Weights of a small GPT-style language model, trained from scratch on English Wikipedia.
Size: 10 layers, width 320, 5 heads of 64, MLP 640 SwiGLU, vocabulary 8192, 15.5M parameters.
Architecture: rotary positions, no biases in attention or MLP, untied embeddings.
Training: a variant of Adam for these matrices, 300M tokens, 4560 steps.
MLP neurons of a small language model. Each row is named by its layer, matrix (gate and up: input weights; down: output weights) and neuron, and shows model dimensions 176-303. Each number is 128 + 32 x the weight over its row's rms, rounded and kept within 0 to 255. Numbers have three digits each. A neuron's up and down rows have the sign that makes its largest values positive.
After each neuron's rows, "fires after" lists the tokens most often just before its 100 highest values on Wikipedia text that the model never trained on.

L5.gate73:130090160111088108131111072095146120108082137124211158187114122130135176071158111166202124078122142225122119076153084178152128115117209133091130142073142127171066151151131128110128057143152081137114164095140109187072127138167091092138120132120125092136096092104165110084183074099131139174100111101139102131138108177109085131142107167073104113169103138182143171067191128150081099119145
L5.up73:131121167149151148115148136143080161182090153160158111163146117188178167121164178109184080091116128150095175114114131121127179113120109114084179134137162132144131117136094077099119105137172144100093144137151136168157138084157090126167094081113123192092086139124127140107160103102152135101163187131128150141090164119052081067116092139168094137162094208115136158080109161154091034070099
L5.down73:121154150091132129125192200107137141145104088130073117137098108149185140144135146120114127133141150148093167132177161095000100099063131107168150097111165152154104149075148119158136107150067109088086148196137166075150127147127093177134155206112080144113081177137114113104201117158098093125104098131145146100099127103086154144158129109137088120114151079139147112118130146093165097107179
fires after: "\n", " No", " born", "\n\n", "1"

L5.gate180:149110141090120075135135133105102118149159189131138143128166177074087139155140097121148065106113096102157177136191101115095091120142168144053160152143119195112122130130095110109124158170147110153104125103111155148151170117125144127138113096098102077111107165136120161145148115090079140070132103122170166118153136097138121138124157135172081067145125135156134173129148093131139114115160
L5.up180:159146145140099107136146146051118105077138148159159169080132085139115165184194070153133124082089126120121186129148152099098139118140149148046150110114110161131114122174125122111124131119121131142063112177073187166142219161108147131123132121107113142162133109090122117104170096104109159126150173111144174107119126156138176107127101123184077064154152187101104188130174118124145099135145
L5.down180:174214127096158052179141137133137098125169129142089127075104079120132086138137099149116132110113093120122136099122104176000097134115172137096102122097144113084129130143127103149187128068158067160120154197104166129141148148111124089103149206115102115148124127172106082144113125058155087101124048085184183160086154155166197109141174138138132122128177106051152141145095154130088104138108
fires after: " was", " is", " the", " were"

L5.gate578:202119161069144123153111080090142161176157177166117122116111174109136175107185151074179085145115143112126112164191162141150111068114124122111050112143106156105182091161155122141147085136152138145101135099134180102094211134123110129134154138081135128126130141169112124166177096102171173141123108155145198134087081157114120170152126071094156072129074194162146161122131166098081108117100
L5.up578:128096132126132072113069116111155114097114132169105061156138149050144167138128107144102139136110111114122105153169103141129112107107137122133163117127118155070125176078140097138101164140124161060147119130176202138102177179177133135189155111083142100116144129142120106132159117138132147135103056157076103128140135160144092056142126135174112047080151150147164157077148103139121106072148
L5.down578:128164099091104096166112133096093161134143119137108097096135102101128103141078107142130140140090121100121099175135150126100117148195126114130079146115110081104134123132119094134154144090156106133107105104166067085146152127089119062074105199085167075120150085173083210176137149150153026143124144093129148126145133157096155198105190104143137090140128102151087124108152111086109126122123
fires after: " was", " is", " were", " the"

L5.gate545:104119149110121168123056113166075148115076176113163158102163181151125114056130124094142204136086145178129109073147090115151099117067168155083093053081131067167177118184191148157189095154114139077140138105103115103141146100141098106109119210149117131137130146104122130100170139127112110118178096157076159148129154059147147129102092079077137120138103082142105162155153126154138142116118
L5.up545:153119152122079141172160155209110170108116165102197141076141120141152155093147110140123184071109201152128160159143092101097139136093172180160125100068130155144153148150117172137155116215053144125106097105127150148127160048173056142132075137104132219122112173098147108132132124087117048147233093087139145141174173090141117126100122125127115101133143144121135205149188108164152152081122
L5.down545:169126158149112136148105194168202200168148102157151173184130150171133071122146140179108095101082124121167153143142114136000114150146099140130199112126092125159109167139144116133149128107168171175114119145163144143092113123084111146109158105160044157134103114110102110154096152058135104100143099135158152156106136123138158136201095130095139116167122158162199092072129146220139089120128
fires after: "\n", " cr"

L5.gate361:146151092101118161142120174099138054120130144162122139120179134113170118117081086109083122027154099160108070145165095102120158148122091167160202126136177106057136159152129163172084141129092085113144154158095135145113192140125135159080153141087121127135115106126122156156124200095117136072136142134131106168095162092106056077118065124113168117130103083120136143104123153155114138129096
L5.up361:099122103148145130122090120128116117122109124179076132141065158118201141121190085156032138146168121110101100150134106082111151132084127183141160166141086155136083111132119150167106062158147161104137167143115100160074120108134166101129127112168104081117101139158073079192137117114120142119134110111167078150155129182103063090099144163102152093125072154124044104189134149192129172113050
L5.down361:121093135142087118125116142167138133183189110106151121158147142125107066128112116160130119138082101077156087105068124117064139110140156095171102186202159079127164122173091096131123150167136094152168167130119118151115180158137160158175106100139121171124072086130094140112155138088091085092169099086100094107094099080179136133128138145097112131120148087112172138117037158157167120159161
fires after: " |", " 1", "|", " 4"

L5.gate296:109156071102060135061096144202080109167125101144104149114128123053116080122105118155103157089125096070173135110173107144120151165127116143102130149069145076126134168195148124122099097124090118069092141156149112115123175145128079165120150126144094080134168096122101152182128129127072098118144152173135080120157176084150050167125167159138127093172116136160108122141075155170118122099133
L5.up296:183113131094076146095124087171125099121172097127094144164104117193118115075166133185073184134128082097116121102166176202132172136144222076096124131115115106117084141153080127127093118127139157115120163150101085061157175176151164096096137126133047064139138097124073125127166145096159116104178163131131116100133184113168097138116112127112118076150121154154138125181062123117164115121210
L5.down296:123162118178101150130107048115144108166155117127176171109129105091147156206188089135056182138144143084116085105162141161000113164131056096109140142166152156114138172134104152127127113148098132110141170089110165171115167141085180135129130153155141117107112125119125159186170152125137161134105135120081114065092076135151159148131095192120134159091179107121114100093141094133117088121125
fires after: " 1", " 2", " 4", " 8", "1"

L2.gate496:123187194083098091126103118129167130085093069099136134132103110177144135111193125146135122124167059130106116174107156117141165148123159102105142113152152070099100103128187140147077102122078162116219108072124079166162095115118080155159056104158125095089164101139119195141154098180091163144117179167179138125113097149088149131043136170163169109152086071152162097122166162162090151125163
L2.up496:152120113134157160131121197158139146094146126121126188099145120173155118082126089135125087092124126170117125160139101131132145142139111063126133107171156097072094132083130137174170095162148140109161057100100133173180100163049111116154124077088126149103176104153109162102130174147091104163095200104216149177099062159074119101114116152137135099141171087122132091120132109148074153133159
L2.down496:187219167080143144174100144132151183156185108098154117135107133122140128122111145087118075093111171099135143139060130108100177149104156064141174108144123156133120089111123149098134171091114127125138099133110085142116074066086177079107137099087091145107087178127167180104106181094129140114124139150112111176065103151111131145121130126137137074139127121080161049117062110138145158127121
fires after: " |", ";", ":", " the"

L2.gate362:120133164074138105167074131113156129105138139137097103110089168104161105121100128149132137187113121168112143081111082181169158126136087141105133109113060140087167086154153139094124166221074170127111092145178133146122097062155159155080160140130182092130063131130147145107138212134134127128144115123123097088123091143172204125110174187127118088157128089100116105086130155150098132092157
L2.up362:166120144161118057150108076095148081120146133124188196135177146146172138130171094170142123093155149167117153099143169188140142180141076118116123161094156153094144193097123180165130134112124130136056132180135124143099109116183115142106143142105179131151095120132119085117102181112086123128194133119124081113101114136068134082043105093185150101173121163194177139081111069076133231132072
L2.down362:073133139148140152138135155091091161114137122141131157073089131149148156097121192093119157148154141133135105165123147123167145125107101062129131119118120108158179034140103091131165129091119133169135155153146172138109130177130135166162128097191120137121038149099152126086110112084087096130092149135089186122106132109057094106119097113120131163114178179042083147151138160145060163099105
fires after: ".", " (", " +", "+", "–", "ar"

L2.gate366:113077169132130102119032153180143127215112151208137150112114147145117164144125181126130084127151079114042101058139129139144174089140111145092108145119152153160093118176148142086159090109157114169143131170129150123088153145135070130123122126115136090161093137143089100155131128111084068086078116126152141144124194100099104158101132141071134094133066109150113152155135171181128181172110
L2.up366:125143097127094164089103131191121121100164134097106164134138091101078153162147156147104128150105112128109185100149088129121146125069079141137107124060160118174101135144107125102103134115176144121095119134111153111131123142129079144147073101155190169089075220050116174093087094121163099166078156045139123151155169064193131129152153130140129119160197117177087144173146117162128153141169
L2.down366:136115116058115143150095156072133165159197079138130102119148130109107138138121143095121111131149162093087121116135107126199083089056121137103102122045138095107091161115146154142135168150108131084126142127116163150142125196107182090152125148070163112149119127135143073136145101149104093072129116134147174140176070110158217137093091176157109123125064113101110133094124131157151176105122
fires after: " (", "–", "-", "\n\n"

L5.gate286:121114112108060112129128163130114102166084103065090138172159135125109094133133109084155167162092136132077180133104139143120150125121082142101103153113108141123104160136127135021121092188080131125097176112086079115133149167049107150097117148144158129186109080126132131116108085104122087161159122124165175150082128109110148098131103145118078126120092142114094174141166137151096136147087
L5.up286:117132149112136069078123124078183155122116162133143142123087106125128118182130083146109169142181127125155130120136092055142078110119133150057074234090132108165132095147108141079129055187139124135133188133146072131099099163131111155133159135188130147112074156124162135086110114125167140088158072115170141141137117118153119126142155119185150092140130075149126115150108138143110113180130
L5.down286:136130115106151180206188149098137127144177089102148119110155175109138182167098102153130092117167104149226124195142197172036150126145148104103146103158128119125175169124178144147093098125145163140131075095088125106093147200138095172178107098116163123134127155129136096135118137132120144138070122097168157067137139123108144133153112125114104160170096127103134087182107108041081154136123
fires after: "\n", " —", " Label", " from"

L2.gate100:096142152091145133114060115165155131126116133145237146096123141141147087149170123152101112102117124105039153123135115145171188153130103139111095171136179141143086120051111128106098153128107180148178146131134113106114067098145100092121075092121129124102180105105135096126067202156098072125162136153124083130178135147136160073099125169169147099122089120105152128153131157150070096145213
L2.up100:148139086135119161131147142084128165178107106105187105147171138141087133136076074124131157105157138107135154152080111119114085091154130113119183180119130110119062185059125127110138168097101159170113131115135113173123115162160107156105069127117117207101168136121150139136159192125124188146087133168131119119153114154072107128103110161150118165162093131098102077139078122108100105086197
L2.down100:131181120162147150231106125074157155133166081122113108140110129054149117068107172134156099125115142067133150138116151091140138150095187144158187141136097147152160109162137170093118160101090088127127102144112094146098139119107157097183120112092092154105123112125202145133134154151104154127052158175123142118115141208103128130105106174125091118161077119126181059133112112130163180108180
fires after: " (", "–", ".", ",", "-"

L5.gate4:103105142113083079124136168125110159135164099095108108132085137116215123164158121088083181115120072121131080144122083110134102195138107189104184080126049156124084158109130091079171125146152159167176157134103102115154140108081123161093138136180140156102164153139141117110204140125094151092104126115112204100127124135125125120133146191205096143165114119126106141117173092114091150154113
L5.up4:139081145120119057145103150108148153134186132154166179114133143115171085142105153109119132106149088101165152159162143144156097133134063167088166094117097161121108146103161109072140151181134062153130128128124123132083170160126130141134118185163110183125172114092123126106064157101082110139116204149135089123163101070176142138110140169134076147162111124138113176068115153070145164073118
L5.down4:128099141098100070143136098136141110160169146133133126061129186146147101121124132121167142127131085139131105119078125123000092131130100111125139148109118104172139128129158125114161065143107122140092114136128142121094149104077118138093093158148124172128146128156132142118111128104132144096130134081103135123151143075185197092165099092145092168169149081163150131148148142100124117108079
fires after: "\n"

L5.gate445:096128079137159071127097146161177091128168120085115179090153146116133085151109144064174164134108152109143163155097100091127095155121111111109113100058181159105166099102098136093115103120083096081158118157109142124133121105108110137154175078183087168126081159148144121107094072077057110105130081110174151166167111111174132067094114100101105038115139114180168129075180138104180060180132
L5.up445:160139089172172145113116142105127152135140114157108130149131130162168128188112137149176166156138111087119214141167149139128139164125187145098148135116149144141145179164084177108111102168069118162105124118094101110086130138074170144097150145144038150096114123162204160086077112123131118120192156122120148112113161144163186139155078131136080140155123138244205141106191152168123124114123
L5.down445:108109148134059160141124170081090132116127114135105075133098131119147102079149090108119164140081112182096087112084143113024154148136079129140173179108119051131198166141140141193123136057050135152112185113128135089138109107070060141138135121139138134133083070115147142098089170099252136136114149176066105093131191138091172108108130184179127099139134056136076134194093166126094175146193
fires after: "\n", " was", "\n\n", " from", ";", " of"

L2.gate59:158108170071118134126126128210119104108141106189147103131119137114159119210139176101156108136105151165156134101143148123131154188146173199103117073160094116172137060133155105118087124136127156108135194116166144107100112091138123160134136112214120110107154150183127121099096145127172119175099097186154085100125143098144165141106144184105097117194105090033148157106129161157118136179193
L2.up59:132116074129149144130146105176137100161157115152084084074093138101119073093045114122113162112122121091100144149121060169143117108067135155147098102125149143126104130117215100142106056112108123100129102113078132092130114119130110135130068163159161158062135190180108136131116126136167172208075188128098116159144144130098122186128107152195142147113134133117149133139098069050065122114088
L2.down59:204173098097077136125156134121150082147115167190096052122095151128126109130064087111154123064148116146195162110060129125071119105108178158097113121160157130158161110101168126172114120087131126071162175139084134094188173190126146094099116140114086162061143141241140193135146115063104149169065078166113073219152059136152249120123159157112121060091128152119184183137081094100179097116121
fires after: " |", " the", "|", ",", " and"

L4.gate275:161158108145119138166169125101143189181120102124114119173198121185120123130168084099142103133133099143140153112190146168161150201104116077135191067140108115135074166158066141081140093107111135122137156127183112159132165153094112110112102197119151189141129052084139108128109103128152132172099152124115136134109149095159111192125187128082132119131116134159131187168168089101100100144124
L4.up275:112110119160105117171102166170122119079159130124118113109151118097130111139125129176140138109127094119079054144144135078086124112138098103157106161182117149144147125097169120098108173138105161148169145168098164058180134165147103119130118149100192100128133122127139119090140148063101068117116087105164079110095124110189146103107090076157099169151099120153161134128177132240110149117132
L4.down275:121066157121157145116156217159116152090161156123127074110186130130086142117077119152086175138167153084094095178094097107110100081093146169098077170134112095159142123162133133154172132111087121128096119111133182174159120123134186082084144092128184081136096162118178141162158128108123109077144203130175123126183102102103192122124099123131114181119133132171130112111125143108098153131196
fires after: " (", "–", "-"